MLP neurons of a small language model. Each row is named by its layer, matrix (gate and up: input weights) and neuron, and shows model dimensions 48-111. Each number is 50 + 12 x the weight over its row's rms, rounded and kept within 0 to 99. A neuron's up and down rows have the sign that makes its largest values positive.
After each neuron's rows, "fires after" lists the tokens most often just before its 100 highest values on Wikipedia text that the model never trained on. A number after a token or word is its count.

L6.gate254:73 54 61 27 60 55 42 42 30 51 62 73 40 51 33 57 67 42 49 68 45 47 40 52 52 48 51 52 59 39 68 57 44 43 58 50 60 55 42 47 59 16 57 53 37 77 74 70 47 40 38 60 20 63 62 53 55 46 57 47 52 44 60 34
L6.up254:14 43 31 54 53 39 47 27 62 66 49 37 59 50 81 56 72 39 44 50 49 32 62 47 54 39 47 23 60 45 50 41 67 64 45 62 46 56 65 64 59 58 48 37 49 68 62 47 56 36 41 46 40 55 46 49 63 46 59 48 67 40 57 67
fires after: "s" 28, "ru" 12, "p" 10, "ur" 6

L3.gate403:57 91 55 52 60 49 49 41 35 52 45 55 58 57 66 50 29 33 50 61 65 56 49 48 36 50 39 26 53 12 45 38 51 69 36 51 55 40 58 57 65 35 44 44 52 47 58 40 46 27 53 43 56 61 33 38 50 41 53 44 64 37 49 63
L3.up403:67 50 70 55 64 52 52 60 42 59 63 46 42 48 58 42 20 47 55 40 63 36 23 68 56 53 51 53 63 52 33 59 43 49 33 65 45 29 55 47 16 29 37 36 39 38 47 56 46 41 51 52 44 72 45 45 51 44 52 71 55 45 60 62
fires after: " re" 24, "s" 23, " Re" 17, "Re" 8, " St" 6

L5.gate339:56 68 36 68 57 37 55 41 51 78 39 60 62 38 60 51 44 46 58 39 43 42 47 47 28 48 42 50 71 41 51 43 57 45 48 51 53 51 70 63 45 43 66 37 45 51 50 55 52 40 62 50 22 31 39 17 53 25 36 46 40 58 67 36
L5.up339:68 31 49 54 70 33 68 63 40 58 39 59 45 47 64 66 43 42 55 41 71 64 41 37 50 43 65 51 59 46 54 25 55 39 57 41 43 57 61 58 40 38 53 34 41 53 45 54 61 56 48 57 10 14 46 44 48 47 27 65 45 61 74 49
fires after: " st" 21, " re" 17, " Re" 12, "b" 8, "p" 7, "Re" 4

L6.gate178:44 49 34 35 49 38 41 44 44 73 55 64 58 60 52 14 67 28 39 53 30 46 48 41 28 56 52 45 42 89 31 43 58 42 47 71 51 53 68 39 45 49 37 57 71 49 31 40 52 58 62 82 60 34 57 66 42 41 61 59 33 50 66 44
L6.up178:51 67 33 43 38 50 39 61 39 64 48 30 46 64 51 38 59 51 51 49 18 47 52 46 59 62 32 51 31 69 39 51 38 36 34 55 49 80 57 33 48 61 56 46 41 57 42 33 56 40 47 52 57 44 41 63 38 35 44 57 51 47 51 32
fires after: "z" 21, " N" 16, "u" 6, "n" 6, "pp" 6, " Ri" 6

L3.gate29:48 79 57 49 41 69 46 61 60 44 35 47 48 43 62 37 64 58 58 48 57 59 70 52 35 52 48 45 55 40 56 54 29 48 45 75 38 46 47 75 55 43 65 79 38 64 60 49 47 44 53 69 62 55 66 49 50 56 49 49 74 31 46 53
L3.up29:37 53 61 43 50 59 42 56 41 34 42 47 59 63 48 46 48 48 49 74 54 55 57 61 49 71 28 45 48 59 52 52 79 64 69 56 66 65 48 42 66 60 53 49 52 29 42 65 46 52 48 44 36 85 46 55 60 48 44 65 30 52 72 59
fires after: "/" 33, " \"" 16, " (" 11, "st" 9, " con" 7, "ce" 4

L6.gate97:63 50 36 60 62 49 41 31 68 60 46 45 43 45 51 63 56 54 35 54 56 62 51 34 54 52 76 36 49 70 51 55 40 37 56 63 71 51 40 71 38 25 42 50 52 40 63 59 53 52 30 46 35 58 33 38 56 49 48 44 50 53 62 45
L6.up97:49 24 50 49 37 59 49 58 55 73 34 45 57 32 73 52 75 36 38 61 61 41 47 44 65 68 39 46 52 54 58 43 41 53 40 54 45 49 59 61 42 41 36 43 53 47 63 47 27 47 42 57 37 56 52 52 37 42 43 42 28 41 43 70
fires after: " S" 23, "s" 22, "S" 16, "ur" 6, "t" 4

L3.gate132:62 61 54 51 44 62 44 47 48 64 46 45 69 55 51 23 45 39 46 61 69 66 41 64 45 35 46 31 59 47 41 48 72 58 38 36 52 49 54 45 47 45 39 58 56 45 46 64 41 35 52 43 34 42 81 47 43 50 21 40 67 47 64 66
L3.up132:48 55 54 76 45 35 66 57 34 50 64 22 66 32 63 35 55 26 56 41 57 48 54 59 42 56 36 56 35 56 67 46 38 35 50 54 39 54 49 50 64 64 68 35 61 73 38 56 74 38 64 54 49 59 58 57 49 73 50 50 51 69 58 39
fires after: " co" 22, " h" 11, " st" 7, "-" 6, " H" 5, " mo" 5

L5.gate397:55 55 52 43 56 59 59 36 52 50 48 57 20 35 72 38 35 35 43 74 45 58 40 32 39 37 61 60 56 47 51 52 62 54 38 36 59 61 36 43 57 42 49 73 57 38 42 61 39 53 29 59 35 55 34 42 61 53 45 70 33 35 52 45
L5.up397:58 39 48 61 53 33 41 48 48 61 48 51 72 64 40 73 45 46 52 37 49 63 71 47 32 59 48 45 39 68 41 48 56 50 37 37 58 50 70 18 56 42 54 65 51 32 50 29 66 66 61 63 67 47 56 52 55 30 38 54 27 30 38 44
fires after: " De" 26, " La" 22, "D" 5, "co" 4, "ub" 4, "s" 4

L7.gate205:36 57 48 60 68 41 18 50 36 50 64 36 42 44 47 60 31 45 48 36 53 38 58 38 76 52 56 55 45 42 59 43 41 49 51 52 35 43 52 28 75 59 68 43 60 57 53 49 68 34 58 43 29 68 63 45 56 38 49 51 59 59 50 65
L7.up205:36 51 38 59 65 54 62 43 57 40 47 41 52 47 49 50 48 41 52 58 64 45 56 32 36 24 24 40 47 51 50 53 60 59 31 36 36 56 45 31 66 42 67 54 44 42 72 59 46 40 54 37 46 46 67 58 50 78 61 53 57 34 54 45
fires after: " at" 17, " a" 12, " co" 8, "o" 7, "d" 6

L6.gate161:57 50 59 53 33 63 59 46 53 71 70 44 54 57 23 32 76 63 40 47 42 67 60 79 48 61 71 56 46 46 44 55 35 47 40 33 41 46 35 65 55 42 38 47 57 64 61 46 36 55 32 73 52 48 39 41 43 32 67 54 48 58 54 39
L6.up161:65 53 73 47 52 49 40 68 55 49 47 60 65 56 53 38 66 59 53 53 40 56 55 56 58 76 52 55 52 24 45 17 72 56 41 61 42 46 63 63 67 52 26 63 32 67 51 48 58 53 77 52 69 45 43 39 22 60 44 63 51 42 29 56
fires after: " comp" 18, "im" 18, "p" 7, " ex" 6, "er" 6

L8.gate345:28 40 44 52 61 51 58 51 45 38 59 21 45 34 34 49 59 39 58 48 29 38 53 62 66 50 57 29 77 61 42 63 64 33 40 44 47 70 44 31 41 36 40 48 62 45 47 46 56 60 56 54 65 41 62 57 56 51 58 47 46 35 63 40
L8.up345:54 39 51 75 42 29 45 46 66 66 53 38 47 49 75 42 75 54 54 69 50 54 49 35 42 42 59 65 44 54 73 66 49 38 39 29 30 52 56 59 30 50 32 58 50 47 42 44 38 64 66 54 72 73 61 45 28 68 53 37 38 48 74 63
fires after: " " 49, " f" 9, " F" 8, " con" 5, "ce" 4

L3.gate440:55 59 30 66 61 69 60 34 13 66 42 74 41 48 59 51 42 41 36 54 47 52 28 40 56 32 68 53 47 70 42 60 47 64 58 44 52 65 53 46 44 45 60 56 48 65 61 54 46 40 72 52 42 54 57 58 56 56 48 52 47 47 45 59
L3.up440:47 77 55 48 52 55 28 55 26 57 34 60 68 70 53 48 37 43 52 44 58 42 53 36 48 35 49 64 49 48 63 45 47 71 47 45 48 73 51 31 40 43 52 66 50 50 41 36 49 45 76 39 42 38 43 54 47 63 45 66 79 51 53 45
fires after: " at" 17, " Ro" 11, " do" 8, "cu" 7, "R" 6, "lo" 5

L5.gate430:60 40 44 71 57 53 55 37 39 57 59 35 62 49 72 45 57 72 48 63 51 68 56 37 23 38 40 45 60 57 49 39 39 51 52 46 63 59 66 41 34 30 40 63 56 55 65 67 66 58 57 63 52 57 65 37 63 35 45 40 70 18 57 34
L5.up430:72 48 46 62 49 65 73 52 41 48 55 24 81 64 78 45 50 57 48 47 68 44 27 22 57 42 38 64 55 61 48 63 49 65 41 63 55 61 63 46 41 46 58 46 71 51 64 53 65 75 79 48 55 63 56 21 55 39 44 46 69 29 50 40
fires after: " " 23, "-" 21, "|" 12, " |" 6, " 19" 5, " Ch" 5

L6.gate286:77 45 36 29 54 24 56 52 32 59 58 42 27 41 51 24 63 44 54 46 43 62 48 45 53 48 40 37 49 48 32 58 53 33 69 52 85 58 48 29 72 45 49 57 46 62 49 40 46 39 58 67 39 39 35 41 67 46 66 46 59 52 87 44
L6.up286:61 45 47 20 75 55 52 68 30 61 69 33 59 53 54 25 43 49 59 48 20 43 37 30 57 53 43 50 34 41 32 63 64 63 40 55 53 60 60 54 59 50 53 42 45 63 40 45 37 51 59 74 42 28 50 36 38 67 58 57 55 59 68 37
fires after: " De" 15, " N" 14, " de" 13, "n" 10, " se" 7

L8.gate316:70 65 62 33 49 46 43 46 38 39 66 41 41 81 57 13 49 50 56 44 48 66 64 39 43 33 54 65 55 52 64 50 45 39 45 41 51 46 56 38 49 48 36 49 70 37 70 56 49 25 39 64 39 47 52 30 51 40 68 61 47 68 60 48
L8.up316:61 44 51 62 55 34 56 42 48 40 47 34 53 52 46 44 42 68 31 48 48 44 55 42 54 50 42 58 46 45 12 53 67 62 33 39 33 49 39 50 25 47 54 73 65 61 38 49 52 49 57 35 50 43 63 30 44 30 46 40 53 34 50 33
fires after: " " 23, "-" 21, " (" 13, " S" 4

L5.gate38:56 36 42 41 15 45 27 66 66 46 55 52 36 40 36 18 59 62 59 56 49 50 43 52 35 53 58 63 54 83 60 68 30 42 68 47 62 44 26 47 55 27 55 55 68 49 48 76 59 59 51 58 62 60 46 38 62 73 61 52 50 32 56 54
L5.up38:61 43 53 56 33 41 33 78 64 48 27 48 68 48 64 51 54 59 64 42 53 40 43 42 62 59 73 50 50 54 60 52 44 49 57 37 53 42 44 36 45 41 70 59 61 47 38 32 43 63 43 56 65 55 44 50 32 81 50 37 60 36 41 55
fires after: "\n" 77, " " 4, "d" 4

L5.gate146:54 40 48 48 56 43 40 47 41 43 54 59 45 63 54 64 64 62 37 51 39 43 57 49 40 35 50 56 43 44 66 55 33 57 61 59 49 56 41 42 22 37 31 57 59 38 44 41 67 45 24 66 51 38 42 42 51 30 57 44 59 53 47 27
L5.up146:47 40 26 50 61 53 43 50 47 51 35 40 63 43 61 40 46 45 51 42 76 53 69 61 47 43 32 34 46 39 45 43 60 43 38 42 22 60 38 70 45 53 56 20 41 29 40 55 56 59 50 55 43 56 46 35 40 47 48 57 60 74 58 26
fires after: " E" 21, " P" 10, "ur" 10, " Pe" 9, " |" 9, "ar" 7

L5.gate229:56 61 50 75 53 47 51 60 23 46 49 52 78 63 55 59 33 25 38 37 74 49 52 57 62 49 57 37 52 13 44 39 82 37 57 57 53 59 37 64 60 47 48 22 55 47 60 41 48 31 64 35 37 50 46 48 45 45 44 56 41 53 50 39
L5.up229:28 52 35 43 31 58 48 56 39 50 44 37 37 31 45 51 63 30 51 51 41 49 46 54 43 48 36 47 51 47 74 81 34 29 26 44 51 46 42 44 48 46 42 51 64 18 47 78 41 63 40 56 60 47 65 45 22 36 36 26 46 41 53 57
fires after: " re" 30, "n" 12, "s" 8, "p" 7, " st" 6, "co" 5

L8.gate157:48 46 50 52 45 59 47 52 36 62 76 54 31 55 37 35 44 33 50 44 53 49 42 51 45 44 61 14 66 55 53 44 67 44 41 42 47 50 57 47 33 43 45 54 49 57 64 40 36 41 55 51 44 72 65 40 60 57 85 40 53 58 54 34
L8.up157:34 54 57 57 38 72 70 48 44 63 61 56 21 74 40 39 66 65 55 38 70 43 42 59 58 58 52 46 51 69 63 69 68 47 48 39 30 49 35 79 55 49 51 57 55 72 51 34 33 54 64 62 57 49 57 67 44 40 51 67 39 42 34 48
fires after: "." 37, "\n" 13, " " 10, "-" 10, "==" 7

L5.gate314:51 48 59 59 30 78 37 34 46 51 56 52 55 49 32 38 50 77 43 48 35 65 50 67 50 58 49 66 62 71 54 36 63 48 62 29 45 46 57 78 54 53 27 62 56 59 50 54 67 51 49 54 47 33 57 59 42 62 59 42 45 46 41 50
L5.up314:63 48 61 48 49 74 38 52 52 61 39 54 38 36 42 22 65 45 42 52 44 49 53 52 47 37 56 49 49 53 47 77 35 37 37 46 53 53 33 69 55 41 49 61 48 40 35 29 69 49 45 62 55 45 55 62 50 45 55 62 51 33 57 45
fires after: " P" 25, " " 25, " M" 10, " p" 8, " m" 8, "s" 5

L3.gate515:64 66 48 54 49 41 35 67 38 52 57 58 40 55 76 46 52 55 42 75 68 49 52 47 51 54 45 26 52 35 51 58 46 69 32 49 54 36 59 50 47 56 57 48 62 46 60 52 37 30 71 42 56 55 80 48 48 28 55 30 51 24 67 59
L3.up515:63 57 45 65 53 57 49 35 55 48 54 76 21 42 53 76 58 42 44 49 73 48 49 42 64 47 34 65 48 49 64 43 49 52 37 32 46 36 59 30 60 50 29 37 66 71 45 54 74 43 52 44 44 63 69 52 46 49 43 60 70 75 59 63
fires after: " Jo" 14, " h" 11, " co" 9, " Ho" 8, " re" 6, " Re" 6

L8.gate368:36 72 60 64 32 48 46 46 52 48 70 47 60 47 44 46 70 49 46 62 50 49 49 56 43 45 82 42 54 35 59 43 45 50 50 44 63 62 44 73 51 42 48 45 45 51 39 67 46 42 37 27 47 42 36 52 50 71 56 45 49 53 51 44
L8.up368:56 35 44 45 52 37 41 42 53 58 47 62 39 32 52 44 64 39 52 56 39 70 47 50 35 46 52 83 45 44 38 54 57 48 52 33 81 28 63 74 70 58 34 52 47 68 65 26 47 42 29 34 48 51 19 50 72 59 44 46 56 72 49 54
fires after: "," 24, "c" 10, " in" 9, " of" 8, " S" 5, "al" 4

L7.gate50:64 16 54 59 36 42 47 50 27 76 83 41 21 55 54 56 49 39 49 65 67 50 38 19 53 46 57 53 55 54 47 33 36 51 53 50 54 57 43 40 39 49 53 55 59 54 40 63 59 50 71 37 43 63 41 57 60 57 59 47 28 43 62 56
L7.up50:71 64 65 43 59 67 38 52 28 53 65 49 28 42 59 32 70 55 45 51 52 52 46 41 47 39 57 46 64 53 54 41 53 33 60 25 40 43 48 55 44 35 62 67 57 58 50 41 53 52 73 47 33 39 41 62 61 63 55 34 45 37 53 52
fires after: " |" 34, "|" 12, "\n" 8, "," 8, ":" 6, "-" 5

L3.gate379:57 51 53 30 47 83 46 57 46 64 55 75 50 53 64 44 33 51 42 48 55 37 62 53 51 39 65 50 57 50 49 44 71 53 67 46 49 50 56 50 58 41 38 47 64 49 61 41 45 12 50 41 53 40 36 68 73 50 45 53 42 44 68 40
L3.up379:37 50 47 55 50 68 32 66 25 63 65 57 43 55 50 43 35 59 54 42 38 60 30 69 33 46 51 54 57 30 51 61 48 61 84 57 53 36 54 62 28 37 59 47 44 32 39 49 48 27 55 30 70 30 26 59 63 42 38 64 25 60 56 61
fires after: " re" 30, " Re" 15, "l" 6, "s" 5, "." 5

L7.gate16:47 73 37 47 57 55 61 49 65 70 62 60 67 25 53 40 72 45 35 53 63 48 51 48 46 25 59 61 54 53 64 49 28 58 52 48 33 54 41 52 52 39 45 54 47 41 60 40 47 42 42 34 67 53 24 41 65 55 63 39 39 51 40 24
L7.up16:52 38 60 45 52 44 50 61 37 59 50 60 35 60 43 64 50 36 53 38 42 56 58 40 36 42 46 45 49 42 48 61 59 50 41 59 41 58 47 79 78 36 38 55 39 50 67 37 43 27 60 61 54 54 62 49 63 64 39 36 64 46 63 59
fires after: " S" 25, "s" 16, " M" 16, "S" 14, " C" 8, " Ba" 4

L3.gate63:57 57 58 54 43 47 59 57 44 71 81 64 42 58 65 38 51 25 50 77 70 45 29 36 33 64 65 29 59 04 57 49 44 44 40 27 51 49 52 59 50 47 63 18 53 47 49 67 71 35 63 46 58 49 45 60 44 48 53 45 40 47 56 53
L3.up63:42 59 53 45 42 65 67 64 48 38 42 70 42 62 35 58 78 47 57 44 71 55 58 54 48 43 44 23 48 47 61 27 33 78 49 37 48 37 30 32 78 55 45 54 36 61 47 63 61 50 68 58 41 22 55 71 46 52 46 51 58 80 62 28
fires after: " re" 35, " st" 12, " Re" 10, "l" 8, "e" 6

L7.gate83:56 74 44 44 38 43 23 38 58 51 57 66 49 49 46 51 76 48 53 44 51 75 53 47 51 47 32 48 56 35 62 52 58 65 40 56 49 45 40 41 44 48 39 47 44 55 81 25 46 55 51 48 24 47 49 38 49 50 56 14 32 53 38 44
L7.up83:65 32 47 52 48 31 23 35 46 49 54 53 38 65 64 61 65 25 42 53 71 34 65 50 39 50 40 39 47 62 45 63 47 64 63 68 33 40 54 39 49 61 46 37 44 65 55 48 53 56 50 47 66 50 53 25 43 64 57 60 46 60 55 64
fires after: "s" 34, "th" 15, "p" 14, "c" 8, "d" 5, "st" 4

L5.gate299:64 48 44 62 61 78 57 54 45 29 63 42 54 55 49 40 53 37 44 71 38 48 40 15 32 55 63 57 50 54 74 47 27 45 32 41 48 39 50 56 45 38 76 46 62 45 47 48 36 55 45 75 54 61 66 39 45 68 49 53 51 54 45 33
L5.up299:37 51 63 53 55 73 39 72 74 52 62 38 58 66 64 53 53 55 46 64 52 50 60 70 44 64 38 42 43 34 60 36 52 42 38 43 38 34 50 65 48 54 78 25 27 39 50 60 46 55 31 56 45 60 45 42 57 60 60 60 65 58 48 62
fires after: " so" 12, " ex" 10, " So" 9, " pre" 7, " In" 6, " Ex" 6

L3.gate392:42 72 37 57 35 61 46 60 66 59 49 48 58 51 72 49 74 61 54 50 51 50 67 58 48 55 56 37 61 67 50 46 31 38 56 59 56 59 47 58 19 44 56 61 40 45 68 35 14 50 43 67 48 49 43 42 39 45 49 38 59 30 58 61
L3.up392:42 46 61 49 46 60 41 47 60 64 28 32 25 61 51 48 56 46 63 34 48 48 35 47 57 58 65 38 49 55 64 31 53 41 48 53 59 64 57 58 39 50 49 50 43 52 42 59 42 53 45 63 58 75 44 43 45 38 53 43 45 70 32 68
fires after: " " 24, " part" 17, "v" 8, " \"" 6, " con" 6

L5.gate235:38 53 37 56 43 64 46 41 64 55 38 53 40 49 58 34 52 39 47 51 27 31 49 51 30 42 53 43 53 52 63 70 61 40 46 47 46 56 44 35 57 61 54 64 56 70 63 47 55 51 26 37 65 53 45 44 27 28 54 68 56 34 44 80
L5.up235:32 36 44 62 53 51 24 35 46 80 55 49 37 51 59 46 65 52 55 45 59 53 37 41 29 55 43 42 46 24 53 59 54 42 46 53 53 68 38 70 51 52 68 83 38 57 42 69 50 46 54 70 55 74 49 56 51 59 53 50 37 29 51 48
fires after: " " 27, "p" 13, " con" 6, " S" 6, " de" 5

L6.gate478:48 38 33 49 29 69 37 35 54 67 47 51 50 48 50 60 38 56 47 50 60 34 47 54 30 68 55 58 49 37 61 32 61 57 55 48 60 64 43 63 61 50 39 46 41 53 61 70 70 38 44 61 39 51 49 63 28 65 67 51 45 16 64 47
L6.up478:59 62 38 41 41 57 67 32 38 54 63 43 44 48 49 33 47 40 61 52 52 60 44 69 40 53 34 71 48 31 57 68 54 70 54 45 55 46 48 58 33 36 52 58 50 39 50 33 33 54 62 51 67 42 32 50 63 51 46 58 52 64 64 60
fires after: " " 31, " re" 25, " S" 24, "c" 8, "s" 6

L6.gate494:70 76 22 45 44 59 40 49 57 73 58 53 38 51 52 47 57 41 43 47 62 57 48 49 59 45 60 45 56 47 51 55 53 55 58 45 60 25 34 64 70 45 36 72 50 57 30 44 50 35 52 39 39 60 64 47 59 38 57 41 52 56 63 25
L6.up494:60 42 40 74 63 57 39 63 25 53 40 48 59 19 68 74 62 49 57 40 65 47 59 54 45 32 35 32 56 65 54 47 51 43 45 35 47 49 31 50 31 61 47 43 22 69 55 55 50 50 57 23 57 61 38 41 48 50 58 77 46 47 53 60
fires after: "s" 70, "S" 17

L5.gate296:59 76 47 48 50 40 47 51 67 70 45 42 38 47 74 28 45 55 40 42 54 50 50 37 32 35 31 55 54 42 38 45 51 66 48 60 49 18 56 40 38 43 37 60 55 61 38 41 40 60 50 46 40 57 57 62 52 53 50 35 39 39 58 46
L5.up296:52 61 32 51 48 37 49 40 83 60 38 46 34 43 78 46 53 57 40 40 46 52 57 47 51 47 36 36 52 67 37 40 60 67 40 47 41 36 74 36 52 46 50 66 38 50 27 52 41 54 48 49 37 71 61 34 48 53 65 32 66 43 54 50
fires after: "\n" 73, " |" 11, " The" 4

L7.gate521:53 54 46 63 41 56 43 46 67 40 58 46 33 31 47 55 48 69 41 60 58 52 81 48 27 60 52 63 57 44 41 70 68 58 57 57 43 49 40 74 28 40 44 36 49 45 56 40 52 47 42 52 57 70 49 27 39 46 50 62 60 33 62 77
L7.up521:32 27 55 73 42 40 44 49 58 61 33 52 45 72 60 60 35 57 58 52 52 28 61 59 46 31 39 49 50 39 48 42 58 57 70 55 62 55 50 47 25 67 27 70 64 55 42 47 42 45 40 55 40 60 47 31 39 43 50 44 27 49 45 50
fires after: "al" 18, "con" 14, "y" 13, "s" 7, "ent" 5, "t" 4

L5.gate210:53 67 45 62 47 60 60 59 52 49 72 59 58 59 49 61 34 69 35 71 38 40 73 62 33 29 67 39 53 46 65 55 26 41 44 55 50 63 46 50 15 38 38 68 60 59 45 42 51 57 36 33 55 37 59 40 68 50 48 47 64 34 48 60
L5.up210:62 56 39 62 23 42 61 54 57 29 42 50 55 59 44 72 53 47 38 50 48 60 63 38 41 31 56 41 63 54 36 50 37 30 46 61 49 53 52 62 39 50 32 58 50 35 45 65 46 63 55 54 44 19 59 52 41 39 54 39 42 54 38 53
fires after: " E" 15, " Ma" 14, "ur" 12, " con" 9, " " 8, "n" 6

L5.gate267:59 80 21 51 59 54 34 50 39 48 72 68 53 53 53 40 43 35 57 59 56 67 50 47 29 38 55 48 51 35 70 53 81 50 40 40 46 45 50 76 42 50 46 33 50 50 51 42 78 25 45 54 25 30 49 40 54 30 52 50 63 47 49 53
L5.up267:63 41 42 42 59 44 55 69 41 24 56 51 59 66 36 50 21 40 49 43 73 32 29 65 38 45 51 46 43 55 70 37 39 36 48 65 59 44 33 44 52 43 51 46 17 52 42 44 49 26 54 51 45 36 50 51 41 34 62 53 65 43 46 57
fires after: " re" 24, " h" 15, " me" 9, "b" 8, "n" 6

L5.gate4:41 53 59 50 36 58 43 54 66 50 33 69 25 54 26 26 62 70 54 44 42 58 40 53 53 58 47 49 50 45 68 38 57 36 70 42 30 44 55 50 84 71 22 57 64 78 61 42 70 35 48 52 42 50 43 71 60 39 62 55 67 44 56 52
L5.up4:31 65 65 61 51 56 63 68 46 28 35 63 42 30 41 18 42 56 42 59 40 59 56 50 48 74 57 38 39 50 61 60 57 52 54 38 45 63 36 65 47 59 49 63 51 59 50 53 52 46 65 46 65 51 59 45 69 44 53 33 71 48 49 48
fires after: " M" 17, "M" 11, " Sp" 8, " ma" 8, " Ma" 5, " p" 4

L6.gate537:53 60 46 54 60 58 61 62 42 53 53 42 39 50 62 58 46 73 53 68 51 51 42 46 29 36 50 49 41 56 49 39 38 72 47 41 43 58 33 52 65 59 49 45 71 49 45 47 58 83 35 35 49 55 56 53 48 35 37 42 57 35 61 72
L6.up537:36 61 44 34 48 61 64 33 77 63 55 53 61 54 60 55 31 26 47 45 51 58 30 48 62 56 43 55 42 62 57 62 44 62 59 58 61 55 69 31 64 42 21 62 36 55 68 46 51 72 58 48 61 69 60 45 53 48 59 39 52 46 49 20
fires after: "li" 33, "re" 12, "s" 10, "e" 9, "S" 8, "mi" 5

L6.gate39:56 52 49 80 57 35 54 37 68 71 38 76 50 64 51 84 54 34 46 31 49 40 32 46 46 24 44 45 51 73 46 61 37 56 47 59 49 35 51 45 53 46 65 53 52 38 53 41 59 36 41 44 68 38 62 53 72 65 59 33 58 49 48 34
L6.up39:53 65 46 50 35 39 48 49 67 57 47 44 50 55 50 64 47 47 56 41 54 46 48 43 40 56 57 54 54 64 31 38 49 74 50 52 35 51 29 40 52 50 56 32 47 36 54 12 53 64 60 58 62 35 58 76 38 51 52 43 78 63 51 56
fires after: " do" 12, "lo" 12, "di" 9, "ce" 8, " he" 6, "la" 5

L3.gate107:50 56 55 67 65 58 59 51 59 63 48 64 48 49 56 47 58 52 47 54 53 42 34 39 39 49 34 59 49 34 41 47 45 63 36 51 39 28 42 51 48 47 33 53 50 47 45 49 39 25 40 70 42 82 47 74 48 46 43 47 43 42 39 50
L3.up107:55 49 55 49 44 35 51 60 57 34 25 51 48 50 42 40 78 60 62 65 46 72 79 50 66 46 52 46 40 44 50 59 44 39 49 54 58 51 36 52 52 47 63 77 38 42 46 46 26 34 55 71 43 49 79 33 58 41 59 51 72 46 46 54
fires after: " " 30, " \"" 10, "-" 8, " (" 7, " W" 6, "us" 6

L6.gate94:42 64 32 49 59 58 46 61 59 51 60 57 45 55 65 48 61 59 41 62 49 43 50 54 13 41 64 39 56 23 62 53 46 51 59 46 40 49 53 59 64 61 46 64 48 63 37 39 57 48 32 30 34 60 22 52 31 46 64 33 55 30 53 31
L6.up94:44 25 58 47 57 39 54 35 63 68 28 41 47 37 43 70 74 46 57 42 65 51 50 52 46 35 55 57 54 71 56 59 64 50 44 22 37 34 38 71 39 48 36 38 45 38 30 56 61 51 49 54 51 45 53 54 41 46 41 41 36 56 47 47
fires after: "s" 42, " S" 33, "S" 10, "c" 9, "os" 4

L7.gate558:50 51 61 42 73 39 48 49 40 65 45 53 38 48 61 44 53 35 56 35 67 67 38 49 46 38 50 31 58 47 65 13 66 35 46 30 61 59 40 53 28 46 23 51 50 44 46 34 50 30 62 46 48 65 64 70 61 68 29 69 39 60 48 62
L7.up558:57 58 38 48 64 51 52 72 45 43 65 47 58 54 58 51 39 41 47 79 34 46 38 36 48 61 49 30 68 56 48 62 44 41 61 74 40 55 33 34 52 44 48 69 75 55 49 57 45 63 49 53 45 32 75 63 41 40 37 29 38 61 65 51
fires after: "p" 15, " f" 13, "n" 10, " bo" 7, " imp" 6

L5.gate237:37 43 53 49 45 45 44 44 69 63 34 60 36 32 39 33 52 69 55 40 48 48 40 56 51 54 46 52 46 51 48 69 48 39 63 52 45 30 50 59 73 55 48 71 66 49 48 67 58 47 29 39 43 66 43 62 57 68 55 44 26 45 60 56
L5.up237:42 43 37 37 59 40 52 62 59 46 38 65 34 34 53 37 62 70 49 50 51 57 52 55 54 56 28 42 42 53 43 57 49 40 64 41 55 51 71 45 62 55 47 68 57 50 39 75 49 47 56 49 36 49 69 40 41 52 69 30 39 66 57 57
fires after: " " 33, "\n" 27

L6.gate296:62 38 53 55 51 49 34 34 54 70 61 70 72 45 11 70 74 61 29 47 42 29 52 55 52 51 45 55 50 40 60 44 43 50 39 36 64 48 36 54 49 41 52 49 65 52 56 58 47 54 53 76 66 63 53 50 51 52 59 43 31 38 44 45
L6.up296:49 40 43 50 43 37 35 48 33 52 48 44 61 57 67 50 48 40 47 47 66 59 31 53 56 72 43 58 52 38 50 24 35 40 51 28 40 40 41 28 17 64 57 55 47 43 24 49 65 33 66 50 39 32 40 48 55 74 44 45 34 61 64 47
fires after: "c" 19, " co" 18, "C" 15, "G" 11, "p" 5, " comp" 5

L8.gate252:36 56 68 76 62 50 48 57 60 55 74 63 46 28 43 49 60 47 64 66 60 61 51 47 65 51 52 51 60 45 48 62 57 43 78 47 56 25 55 56 34 44 46 53 53 46 45 40 70 34 37 48 48 47 40 54 59 52 70 38 26 49 57 53
L8.up252:45 59 45 57 52 59 62 39 31 53 58 63 45 80 63 60 69 60 46 55 37 64 63 60 41 35 50 22 49 57 66 68 56 45 50 30 57 46 40 49 42 66 53 39 39 48 46 46 49 66 56 62 46 46 46 57 50 48 60 49 42 32 52 38
fires after: " " 34, " at" 11, "c" 10, " p" 7, " of" 5